MLP neurons of a small language model. Each row is named by its layer, matrix (gate and up: input weights) and neuron, and shows model dimensions 16-111. Each number is 500 + 50 x the weight over its row's rms, rounded and kept within 0 to 999. Numbers have three digits each. A neuron's up and down rows have the sign that makes its largest values positive.
A block is one neuron, or neurons of one layer that tend to fire together. After each block is what it responds to, as a language model described it from the Wikipedia text at the highest values.

L3.gate66:524461489468493583526550477503473522510465490533463433500573404478517559557506611480510526462493506614470483606636375527513522532421463478506535504359520505521471531554546523534501519455560601516506435482489539578533503518467523477510486501460568533502483448513489519468558443565504416520
L3.up66:524461550475539510524438503490527411518545470567536530481446521480508474461493369445510527541525506500461420507333543519486470483432531463457432463581458502446618501448501539509522524530495455455549576528479388491481541474488489427511578446487507480472475546507568487566616576524472585542
L3.gate174:571456487505535506522510496498457425548536462510541519465515484503485579440421562511549501442496511539493529608449471526514489471440480411482510414497502470517555495607469459570483437488465506424566488414427464564461441500423516483463621514522538549542482489443582459505585582473440554484
L3.up174:456524467469504456512416544421518482505456533541410524485493600436536444492453514503551570554600499419416538459524562466506456494499509512489489448442517465554548511487523557480381508483531447502483462544564477491520473580505529476496579476473534530549450523364421529502438505556418484500
L3.gate270:603538494467534614383550484606446586553553446549438505501402407446618569486545447408483506567580599415503502457475493511506429425491452460553523406473494529517512499470625533575500466518444443511473530560520559478574540478519547444509528429480511505528498624511511414460478481572491512496
L3.up270:448497534451531552486494543533445571492525400601496496484409459490645506419590396377492504610513559520460458464473370461472472551489455463533436504439450494481471439492638515538489457529488480550483512544533537511580548477549461556474513494408525466441546566499444510513507530558496505443
L3.gate425:552483495494553519504429488560506497529488463566573569520562610392504477488448572459610554495519507503493517531494490508428572478463530451561466436451525473463507494442463574486460483538529475535464504600566424571465495536420486536413632521472536550573539512506512536527527528529457449495
L3.up425:547564480442571557476531561481483459482499419478509478591589567478588536460512580492535487469503581614451547596456461588476506455498528468551530434497490484539552455487439414548512503450526473554483475583483467552456501555527513408452605543448546524534532523402535567560578534483519421489
Four-digit year numbers. Year tokens like 1996, 2004, 1992 in dates, after "in", a month, a dash or a table bar, mostly in biographies and lists.

L3.gate141:539515518496473482591520557460509423492494495417487393589633408557520559489504485514482460422478553507562569568514508496460548480530492485457537532553476487533493469423449462486425494493447479535490470498530558509453460499517544443572456578444454486405581472470512505500490403398536449482
L3.up141:501572431483508605522616502586575466489540488494538492444546460532590612452492511457595436513594536502482447484501501530576470483500525500611526496357538477530434550559554539485474527462523509515525478574531531506430388586543456545506525469522511427500387578546655493515504414531508536422
L3.gate201:521510490403556530524499573504579497560591483497396540541476494463394595505536403498599529463495525553585475458520580528536453468394546503499481530529434483455449469520503568542589438584487536582511507512513533456493503531515495419544464517475492494521468473452635426406466427446543436515
L3.up201:451468482507445479557491404537458440534480471543654431505468528570578553547439517451484631564402456471469497492480458538510486446520581505564506558523549419443470624498494509466464580401433505527427570437504450536490554476504414461443532536494420593521486513471467474552516462454533534512
L3.gate380:461547456426520562558470496571449409503519460520639576556505433478451464550419543485523479488480428424525447497565458478542560516528441521515512447485461493425562584548580512506451543461527424539574376529487485524489545497573442497472573475546513494538550536490535523514492496512456516443
L3.up380:511597419437508499525494528499440428431488482434568528605614422516521441408462508572551446540530493461494530555557476449553461482506482512451534469511460489523506515498486441532474504456498486577486438480553533476454551570594530420559575517558537462573509554457494579568458510540533436496
L3.gate689:437498484513500483513534544543503409503564518563554547490454501592582541594493517458637494578422517572458420608435466526559476503416483537619526513560505466492519532484521528498462485428546487506530503497464548597553544473557449555484590482506438574513504504378527548449440524534515477500
L3.up689:352486446436538545593527529477499506430523487517516550502446520542560528567549537462579478594399554568523371525500501505495505507369417493550600511496528446484553439557506530463403515433521493550566501409490542544545593475561442463514562454493492587460458528412499527479495493529501489582
Bracket or dash after values. Opening parentheses or en dashes right after a number or name in stats, infoboxes and tables, e.g. 882 m (2,894 ft), 2,595 (47%), 3–4.

L6.gate23:500489564448485429549561538417475448497549455531451387378564521604521459508533595439424549457442451466458466534517499567469486480536440554451539456535459487486522510574469495515522492472411519461529497464522506537405481487443529530403487573511557557484462505492636484484575475476463564490
L6.up23:570461485492542466519541563405477424514417496471387378464545462537510442451506578549450523382495494564492502525501469517467398464504442547466534375520521436587506535569497480504516447393425452471503490456531455519401490555516552511444492613401541491427437519420523517547492531506536614440
L6.gate211:464487481476569534476452522495510527494486379506616449436523454548517533535563523532556558479506527526408454440565468480480576585464467564468439541464479548509507506482632436578485554519443540477522542514486486435432519523393524467484549552457457448495546466557473527506584595494509417586
L6.up211:417521536472494513472505451491505452498597539518471458457550504528583601463557561432427494424422575480539431512558511522532473527431488340567501492505535491496542514429483527509510490465527390600420491428534452401517566543533508513426617448496589528569499457463573503514523447456517475533
L6.gate320:465603539544587503540508444548501468496457503524539523452432552525571492450464567538474513451438505531478435503532401476456522535516505548478496353478544530549488596581573456503504471530507479600480471494478512580440466574548511473458496488520552453504451452437454406554465512474443535491
L6.up320:529534593457493522482518494548478518531480457534488551520499560478485649439529484532532473466514526502402516570571497438494456537539522491570473496540561585513455618441567479501565378596538502443477438469540506549486457477503563520496538427570540448518476503505514511492457388493519479481
L6.gate385:462506466534493442505480453478504408474400490401438511545486457546546537399457576541510511520461598537538504506525452500505507359456486474516584513452462528486498474528576436606420547465490568625504478503532495511511542496533570470513550534568495451423527498499482432522502600446548548568
L6.up385:544484490461549492538518558507559413498484553505602445528533422447565442555549485444523442505471524570533491394465547593438418448512484561468491477453479495473529497496454485464503462569410388356474506564521478488499493593523490545436441564573535443521442501457472465452420528564514530549
L6.gate414:435537511386499487604507493507532513536492442549556530529508467468447504590490511481457569558503552499418457544445465538486553553552548551482496584525465452476501479538532515563527521506470437508399596577575465549514447560546425524518451598552472409557459485550526547554571501403395510569
L6.up414:577470487483532608420546465537543475448430473548467402494430583535553565457493500491463515566488551476528524473582475500561564510432575457392529324495480473488527446532543526491535516529487357496540583564487522566536457510498516542435568409446457503472598436490431507454479527422565501448
L6.gate542:517385489516557493560501458536554459535498534583500474450408515499452452486544483419488526475507519434544493477549491560475573506475540486493526533533547465393510492475459526458511490530415537457538500481517492501546545451489477448500520598545580555530408497536536408506427482611441520520
L6.up542:537423481515531582610480517404490508528473545501510570488396500447500482443440470492538541526455488506446473494460492461546536561490502446486574426553470397569552579582452553468537498571442400480453461496511520492578580556551556441497459518442473435471484462459528439489492491488546571450
L6.gate711:547471500537570496547499477523458466557472488499479461517529522482512548482553556449481521614532597551495557553568462522493518406496584472429485476484440578595472484514574510524496507533489429507471513440557513686535545522436517557444578526565601504500519536578444421505609546553528540479
L6.up711:525510540521526493464494492535455501408408466471544469450525503471506501499524569481584521557479476487577476481538451462424462543514512445533495536548504452501581561560445532484425543535417438360538538426550504496521550549486528557495546497552576574546440439488491508490447547473486459412
L6.gate742:527524575587595495577587458463425533486513462450601456485532469479525511475515549452524539542543528476609558587514470591538465427556475490547521471515546481509421508490479517468576515420438534475453428531462560603484585513456577477501578498504503479464431537554515438524549500535577540468
L6.up742:588489577520421552472459510531437458532427434478569347500590516556559517445564567490530407439417520461530523500500484541530458535550457508503437442489532561553533459508518536436549501455426517535464460542459443548448532515485585555462567515421475381599524447536509548536575539570489440503
Four-digit year tokens. Year numbers ending a full date or a citation, in birth dates, lifespans, table cells and taxonomic authorities, such as 30 May 2003 and Banner, 1956.

L6.gate387:507429449398539607514458607485506500483514487585517506510469514403487456621486507502527658579536496477477421463511470542461474522442459546509502546403596546371482437449548486501532561499446612530565535507526485511417507472471475536466543433538520559469484466589507454560551556489467511451
L6.up387:435501526448476543394588552471507547429508500514450636523514523485428488496590378499417533481451430492446482455424503512575580384486536560445443503472468537441511577557542445525413453511461490583463454552505487570466422448520503460553508523475541480464592517481485481464449518531516447513
L6.gate491:515418561530601522520546438549454467502492475532570493364512565483462464523542534437501630559618485424536560524451547531483627535512559410507516492443411590445502403524488568495538461547471571523492518535565462520495510437412411473505474521477457508415497458562530465533539503535517546428
L6.up491:510528521566381542586413475488567510453558466509418482536569509428537531525582375491459452457547479479559536491475525464433492484543487501560493521485555550423518506445403478450481444435465472458563574443547464518492462441457455459520526499598563561526488532525509553589504424587457515447
L6.gate494:542520512564589471541454438498476533494420503489580570481469548510371478444499477520397510495425438532520590457465482513526542458457506365484535506586512431483436513496433517442466503586483450534497476437539513497488472517554501517507544532494499448473500512471509424536514539486496445552
L6.up494:563508429479444641484476460629497442443522472561531463440459457490465469544442523465487445475521409480419519460548492581536412496394474483580493568517502542574515497482487524513567497530527495521474497500530462544551533499421446526490618401445509511523539474514461490454448552601518534475
L6.gate547:405478477454542471492489507493475452512564518507550517461510546456484482526494493502529572517448487453533504518371497531472435485486565581517622550491533445443474477503483480473503646449439560473588546516594511509465484488513522466418558431518511493428409559489465433512501533565478454529
L6.up547:555422497494545551502448451534544563539444525499400602541520465385421519534485475451472555625546501469457508460532516543497518492400505449560519513488500480509484550451476613557495527540508504499515582532521539548513478474490498447564505544563508495595465553566461505514472628463547388462
L6.gate551:408551517440564515494508543494518576525431334598571518466423461519422520372569530510411483512537497462510520370514470578425493488507570565564515500423539521486482541509526578515476454396462517432484522482537508545513494592509516511466501551547549469432396542571448405474491527550367436566
L6.up551:551472564512527551459474458507562552462585510508461567573475499482447584568520422462475565564527503580519512527431476501498526474475463445506445529472584482487430479532544476561470436569582545395586458524396443571507554548498492534485447553521443435544526529492431474447408510534604515482
L6.gate597:483466487491618486557564437518415558549476456487521544539499453424482461455401535527586573680468523521489593589506534515488539469475570469466553534531510494594422493538469519450535575531477497510512521473591561555493506487493485497517546470560525520542448562571500421546510553515522456570
L6.up597:485482509559554456478386525512478495470550565521551517452465498485512445540422515537495603636499502484511508535461582537475464466411544490472527611477471537454411521507454537374514508534499522532523509491497522497553475530416443489484555493625534578519479540557579535559544567551513484536
L6.gate638:514440472470461490477486531545407479363554474481448448483420516446514606406499430490489465580552500498433527491504396477509513444508502424502459445523621523503493553450533593477603599475547505550488562438555424547501548486504434387593510562490459554458516536438415493500537502497569476519
L6.up638:488541546406505592572527500496427539472486403514498468546448555423474503499481450504444467517477489455525394459525485436479561565568573525534487410563472495517485564422540512499577445519488484564429513428549502464556450507587444435521532558479532542584449585505485462548428479445488498400
L6.gate718:475510546401503417544570495495459584511455538455472603449442427444515484534463458540501514482535531506438516588412457507464514554521525556456426425544483506454431514465566602498442518509512563488476467448551509486606488488436521497523603502522531484627507534481436460482559562499489496480
L6.up718:427474558523486430579512412477490561511472446454580541593525521560449363525490497450632517449518379441611452506432559513418489521495529462429533520549503437507467462504468496475427506548498415507551514480519554527433532520499553521562506506418471530539542441482518419480529494450493536495
Name-piece starts. Opening word-piece of a multi-piece proper name inside a longer name, often a surname after a first name: Har(ing), Kr(enzel), Van(in).

L12.gate181:418516455453513471499456545531438559440428562522500460448490517463474488503453471535494536492553481494565460525542523513475520430530610405605472515455487512506498551535514519500543504561413495515457576619418500536545528568464484465477544454537443533525462510547447566578567494534467515463
L12.up181:573539453617495473510569513518493585369485505496434533461503453472510447513516518464535440469526506475443459509567559501521389516562627511524357504481499489511541501506504540504447487373570502520499506504529514562465438552386446527490425482463460544396543526532508514526414519514503513420
L12.gate398:470491482510557488491488525489444439490562475586501442495547580480549425551510565518466454442492531515574508487625517571580497510532492562631505515493522530461485531591446503522546442416524507527549491500505533469508557487502503507455488484496531489525466481508580445547499417460367486547
L12.up398:516546420543526485561515575580423532569482452503375463508479562447490540456452624499459558511562471498543487527613486469565528426565384470490489435507487406497542466503483511469534435512449547499506409520539555493484605498455469466454490467551474503454484577517436618533511506581460545516
Table cell endings. Last token of a cell in pipe-delimited wiki tables, just before the next |: blank cells, --- separator dashes, % signs, final digits.

L12.gate614:549464494504519682537444512514541530503542521522526528449557520549460522531509452460501528499491440458488499490434496571523497395452590458524526496520496605540460619376435513519422540529502557433538528451521478504523469519496412481479493540508610463469494581587564445500495454459472402442
L12.up614:489542514508522451476558445413561507518505470485464512458521489452490568482431423498475511572535546493521535460490568593455439514469586424515496575597483599470532465506394515460564545568417478440551545486566498466520465519594516475523538562484594501502435534563574414481519572494378514581
L12.gate719:497515462527417511498496470580529537483489408516537477362486482489469522511455582454485610470582415503452432512595442528513515555389463456580455494462531525372481502440547476480503488480523567434498516561510444498537523505461549534519509553393489496439415516517491507521521564384338455503
L12.up719:443552452485525585522545542512443431461507390507465600487479534504466584468478517444487513421416528492508404406528465607504551499404600510532525523442513467604453399456485501503463455613550530450428527454504478563596519525554523475536571567450614457570517532475508551563557477564453576514
Surname opening fragments. First word-piece of a capitalized surname or proper name split into pieces, often right after a first name in credits or tables, e.g. Gar(ner), For(bes), Bal(con).

L6.gate13:504546485509496565485483451524473549453513466540532448553486462571494578505445449575588516441421426487463566469528458484547495393470569577521512469459516515500495648430503571395497422529553554570497504532516516424546599475527609528502458411498500532579505443541548570517582487479504451470
L6.up13:514519481555495437507464572436507527584529503481550617450457472607590497523520518520472541609449540571481432513514559553563576447464533553550569479489553439490488532491510577518480423486508636455456494503557534488575489571570560400495517494450476536524406529592475506564511526500513412472
L6.gate174:458491528449542452548537564528451471533608448560533467424448512619509498499502481550577550553456446519406506568471535513537477536523486580525627534507516458482552479420465472533520484482469550411539464495517540484457488528558424466380603518544549483482363459510526513518477547535556576471
L6.up174:443447376416529442491468561453445365448487437499554608484549481601535479619513534544476471474455434485447436531560550499526460407486455583456478535440570451428538532559463504515497512453523500360528440493447443462447491549475450465519499559551477539579446437485505455430475494557519462498
L6.gate198:357588463499565542533406516500474510495493496533491489424494478549478574561550490459525653560505426500503520519435562485491545467430530489503500600415463443458507487537564529481566468546520540572484466380448426545485500475454493489411429484573482480474439497488499414563587478548446457535
L6.up198:532465462599438506411602507481524489450387468518509425511448529516525420506607495517472481558566529490497515505488463571480539492578447498490547502525552440421475494411580626510423477490455493516481483488436397534436590488389402535431437457446475536380530560455450567393512520461517452503
L6.gate214:478458463528514476598494486598449601543486528563631438532477479575560561508589467466491568531505495496476482565472531491459449487449564576537418446478482505484434441481552481528601429420496474485499469551534550557512600519573507450518522490521496438551533486494470461526553507452482462521
L6.up214:578484389481479573529478513469498446535582465495490528608485482461482537462443535496409458475416503515457385522493473431540490458506566562483534484530559517520506400517535472485493448579551535490504524366505550501445487467507515511375585515575583410459518577523473532483559542536431589565
L6.gate251:452546502481512520552384529597434475482446547586507437461436538464562459551651578562503459403462478404552469517574539476522511564470463558557530526490509453533471453457433535390495524441515449426502510511514503502559502467460523566512572563497513502514532569470529555598480493543515528455
L6.up251:431521486481499458457485527505542424449491484469508463529408556503531511488555499564485501529478525565510492507497547448496517424525546550457599641549465425514543512464500492480515557424571524457532497542551511466482480557574491527436575552630422557485599534546494549491524555631563498518
L6.gate438:552562569536572472496502486589506527538604513497475462419470503479542516548444565533458416447465468496475449557449469420592492488528485502490550526537542499470449511505469411494492433391578420505456387480541573418568575424527552524510472501430474566400548484415476428577648497441489631534
L6.up438:486530634665490505510462461458415482528502405489588518508461461492387451573515517465526530449541479486484483446403505442547607416523582464474546562459523537521398503513591584570460365516478475497409464501557413623564485462549502515499531582455476507526479538502506447478569478472478616578
L6.gate568:485470492444537459608418471528451494482535501468542473518429614543503534443468498522489528530476478527503525516445473484612535505456524593580497518477495481435461484457544481485456442526509565536495497529529571532603563464468402504521557562467500579474511569580435413457538455457517579486
L6.up568:455411535408545450517554548499523444615562461490463545451510457589601552404427442502494528484499523535461495470454486528444483485534645479447536540550550476563569508598476495490390506513576512511424599458473535489534463508495497415561480557492486571454516462449524462501541495449439486525
L6.gate766:590561517487519581475424562559490531479520533545512429535448526451431542515492454518506453528543479462464450512572488517547460492466488558504464510493426488487537509437531511522645454475568456488457477479516451514538511443440419514385538471457505502556531492469506604480567573538429514489
L6.up766:488540542428493503512528532444401501468512515482591480541398458521472510489522483472432526453526577456481570578442462521466493512529532585537510449471545511531505370475447550544466441380581534468532478482492525557495442547440461512534611534455494483568487572464581483514500538526428526461
Range dashes between numbers. En dashes and hyphens joining two years or numbers in spans like 1944–2020, 1955–56, 600-350 BC, plus "to", "until", "and" and "(s)" in similar spots.

L3.gate85:486485476498509509484506552517626485542464428587529516402510457476453502473556486442459491485461529537462474514536503530502535472476546540516460588457578385364472435558440506486493482605509511538455441462522508529523550538470556565513505482548494461515474435400470440469498567441404422541
L3.up85:534532433482433570440482605422543560495562406547470507513538542513501429548616492440357439459460561546487478517482531466367529583521462548624478490471614434479572524527500521517448533488458472548517440536440495506575493510515452578554467490510497522567516553497449392448517516489520497507
L3.gate219:488474509482503499440447506489478555547433433511544478456606456435486495613534586496528437577443390484568596440545518534521552518462428509412445491434567494434496476452465498527429520559432500574481521555505451528463498548411580526507573472500475476507547491459424496540452525461448464536
L3.up219:389409541493504519392507498527498528561471406512550489540511417501513526455564588522452547569471433502452519507447562523578486488465522569595595471450389512392524552447476599535432451541459510527500533561546466553503490521461518515532620505524471488520510523422498398533524525637501531541
L3.gate333:456443550492490586402421511501498572583481406553573516523575467425470472494555590465475451536486357499516539542417512445576516547451415571544517538408454441423569474516490488517436541582468462594539563518532467511499498512435553491517645487510415486496539477509529485471522493538481502535
L3.up333:445483540556541568533385516498495521386496464496547461466552442434490495421528560580448422574471406553540540490461534449533494519493435545461527533443571481448488541454415512524447530556499472585534446498475513570480446506450589448533599491536520485509510519459514551621477555539534474499
L3.gate645:442476489496514516534542499554489512501528453532557503458446436480512465632490605457497462593470439475524499536510480504606520525524442451558566440471449446445526581431537538459407523483544505539570464515528475573493541438423543495438503500510464454435526425555418403462527561458404565507
L3.up645:406545495460515466560498504552490483445534446515486473456513517500510451585627535425486405575496438490605491487534458413499530492487413508496456545529542486463477495429514542474450494483517489598579412486446518571539535466527539567516546532466461408520554549544396530524402599452530431516
Structured table digits. Digits and bullet dashes inside Wikipedia tables and infobox-style lists, e.g. cells after |, climate values like 4, list-item "-" lines.

L3.gate26:381474507472501584490397539396485558510482395554546592462480545563441592539522597383410472584518506486531498517539527427619489564469524524560539489492479564521543457476568523540490501554513396461521574509585460553543522513427500446477487545545587554453565519477474420406552506540414521542
L3.up26:520549567476506512481509526379560585593459424482492473494526510592430626535502560472499526568464479481586508520518544437556490491467666514494525505507478541523511414537517504517491509523537484434458504583552417500523544591427409438491474560495537496510446488498498393412496487422451513528
L3.gate127:502533512417510488486504469390430570452543522517457600460551411556526532555447480556511518495527519441515483537483613547553547492525453473509529560444527541515533534469457515557478552527508561561551526462569455505540490515487489446504522571544591497589554557450451524506498401548499527515
L3.up127:484552513500612566389517480520484471434544479497520503495484455515510508460489559511495477527516486535580463507539536585573447459472547596428551502574480444517588601585571544492491432479427463465372516464514504605580489474514464444500593471547577549446540494474511464492509492552431462574
L3.gate681:482442512514565461476495475488495539470513549481462580532533509448492537544401467473478470540536528473526549465522510552408460423424517499456509585460452450461451517486534561493487477544589555459473545439551457546628486619611433462483504466470537518506520458446578456422521482590519518461
L3.up681:514500544526466490386538493493474541459428444515406521536511472438517617557445494400424473535455504433484483421537490597473481426524486505558539584529470488532528557414573543522470514526530528557584580456536443458536495633497396567492566497460476494494490545513509445443464591458451426507
L3.gate700:430461550527409532558559431574414548474466437514510538491497503490537504518467397488470505508484459368454548537530446533483519495416526520473463507451421584481430598499465525534441435549434477537399447496617461515570526561454479535517492481558390466524507604594504497468482410509530420486
L3.up700:451520513452441432528491546481545462443519488498520511535527548515493580555593507463492529622555543525497482457475568469564452480471576556448458542521522555488555532529574495437402447543443500477501568495555431573528512552583412493459496485543596414500491521499562473472513509570490516486
Word-initial name fragments. Opening subword piece of a word split into several tokens, mostly proper names (Fel-dblum, Dr-ury, El-vis, Sol-ís), sometimes common words (el-iminate, techn-ique).

L6.gate5:493572536512525513444454497489556481496503503581471495423508549512436374652565619512422472444554469414489495495514563459484486516431471460537396525490531421531474430543474535546539489499473339536551509447502487567498469415420432525434537547412578484480466531504519463461420545571471476591
L6.up5:542537574474529495629568468487513467546535504512576525594515437551657512522476523391532457514472401551509557603595458536531381542496460500476488436526538553525516551590487449402535505475425548500553504525505595472458555426612555575442541465547511547496484426506511567522481519440517523458
L6.gate52:451589545589509494385460556529449497387534417546511475412468539539620522532538514590511491434465425455508454582575445404487512586499463561506517439448469418541485476468493463441493536494466419409528568479455486512561518520491440583459440512443515549479534537388497537497437471590499527508
L6.up52:408539433529538514503546559465516476509536526412503548444491424463534464481453503609485443517482457559502471497567569502507512514516493568533622541545487509509436484575565492514547519546456462554414467495480580582504533478560507485484482573472488541475546464476545514554455554529461474459
L6.gate116:450510442428497502464543489594499500416550570538566590476437521439483512492540507490548516516498471514528452556504484493431567507486490461532587477490426543396505522450474435428486428458516404558534419445596568502593504527525579549512479362512502460470489516521520406502549604583401493416
L6.up116:598510496526482508473437458558487494400396534518512493508502517518461502566577532457509448514474514418523542512489467507440528489486470522444461441467460547404471586471502507441445519551515482573367430482484475477526473647489490512518521538493420400539427535508474532509524530477427499602
L6.gate526:479568485587438490518490487494520480450475460554563409423509566531549447558589513473465525475528544356594514479600458512517479548519498545473491538469539495453431490494513471439415507472513582466474512538444541494485571556493514437564488520498473527595515567552537477480560476444506479547
L6.up526:496533559521514433480525536407539509416432525515491445465560525601473486487516531568588500513491506483471433448523376487408516578527480441434445391470585482494464516490552525453526613446534580447460529525490506543490496481462468536449504558528492391529538468492447545519506430339479532471
L6.gate567:443411460585426535608485511508546453428521528548559541447577505540523528562507610494525483556483425441493475516502393450592525507519515450514484498419508480477496481474454490390547475525440464508512504533510539518536517490412481544498531462522576543516431460493508428488468436476448520529
L6.up567:394544511497464482514572480538481469421431451506442435420551509461569512594515545455456454438469499484557399493471431497422532471549412529507475461510453486563516482462526506534700502507549466576480460465477569567549567572483526577541538513489490477549541511432481511457425468423514431680
L6.gate617:473430508572564517382412495554494450441525486540492487389486556474479439534528483549497552439535457473644470486522575561498494499529458513469586541514501507518465452356496598458505579521509565576502497550483540479461570566421492569404515534482545502542541469541585555538437536495465496523
L6.up617:420467555565433518479511484408573473488500473461481416503532444509416482502543462457502459449527458526520366485479451443561450488551518533459545534564501451443471510489536513429504574460519534501495449488446505427457541528450450444478489490486451477486429471473396485511502504619538454509
L6.gate668:456487492507505511511458549493507470516504537510538485438534464497451510579551572543531459493481518502449494561500405550556531563500519479555495523537441491498495491477586440532594489513498518539408533514464552472540530539351520620568565489534509492474520445426507536532579511527502599507
L6.up668:456485415428583459470465499454472487610471465530475449430484544555467497467579579528497549483501508496487525587555557511534426408524461538506610512492516514507570508388476511443490494377537542471498512545485499444495499549434545498506491412552557458511482444516537592554520389417447540586
L6.gate689:511479519591596547459401492435488539455519534557454455469525421616573480566558616442520584555437449446528460497498499571523509506429456497615467537448492496462462514515495464504549537455513491494536617505458446513526507543484558470392530450480516522377441489488540458540569508536497508543
L6.up689:438565441503503523554520545565436517384530488527497538521486467674502564512471650528527539554479477539511532481529552506606509519609493483517490523488554547495575530554499522503449460549576543581533472469497488519462531527541476470505449559534504424484389423390441507484581508471505476408
Digits and table separators. Final digits of decimals, coordinates and elevations, plus table-cell pipes in climate or stats tables, e.g. 4.0 m, 30′03″, | 20.1.

L12.gate45:589499512568504611510435413523567494522555397570436470476522501494566530457592442499499512568551474604470482440490483617545538446509569468470598496453542485525594443483508451560601494553508583539488527481533470535505506479557474498419465442548523504572548483539506576556397488497534486418
L12.up45:509498497491633515481435475499565459524610511578451494547523541526460523450542506527463485558489543451374521520418535483508469486470582456506642480519535466638565482625540508560553534513562542587408504579512571456479524549563546530395392556509479409469526442473456526601467487582527585471
L12.gate103:552584425508442511533407597496529498558511489532563432466486496377575571569558560623543488459495481515446432560537389429583550554459562457456560467488460510554482534532519512491505467435554435468443500558538531501532474500585387530397535537454539486487551480520477523604481537579484444449
L12.up103:578429465487553588478412504487562502486586478579473515523524571503547482523503476447376574540522443566575553514441370596509512490494584499518601574541496541560540565474517438543592522458530550571548517547496528534531524441566498517522515421594509480494582488557423503444448489486501534389
Years ending dates. Year numbers that complete a date or time phrase, e.g. after "in", a month, or "18" (May 7, 1999; in 1991; 1876), plus list-item dashes in office-holder infoboxes.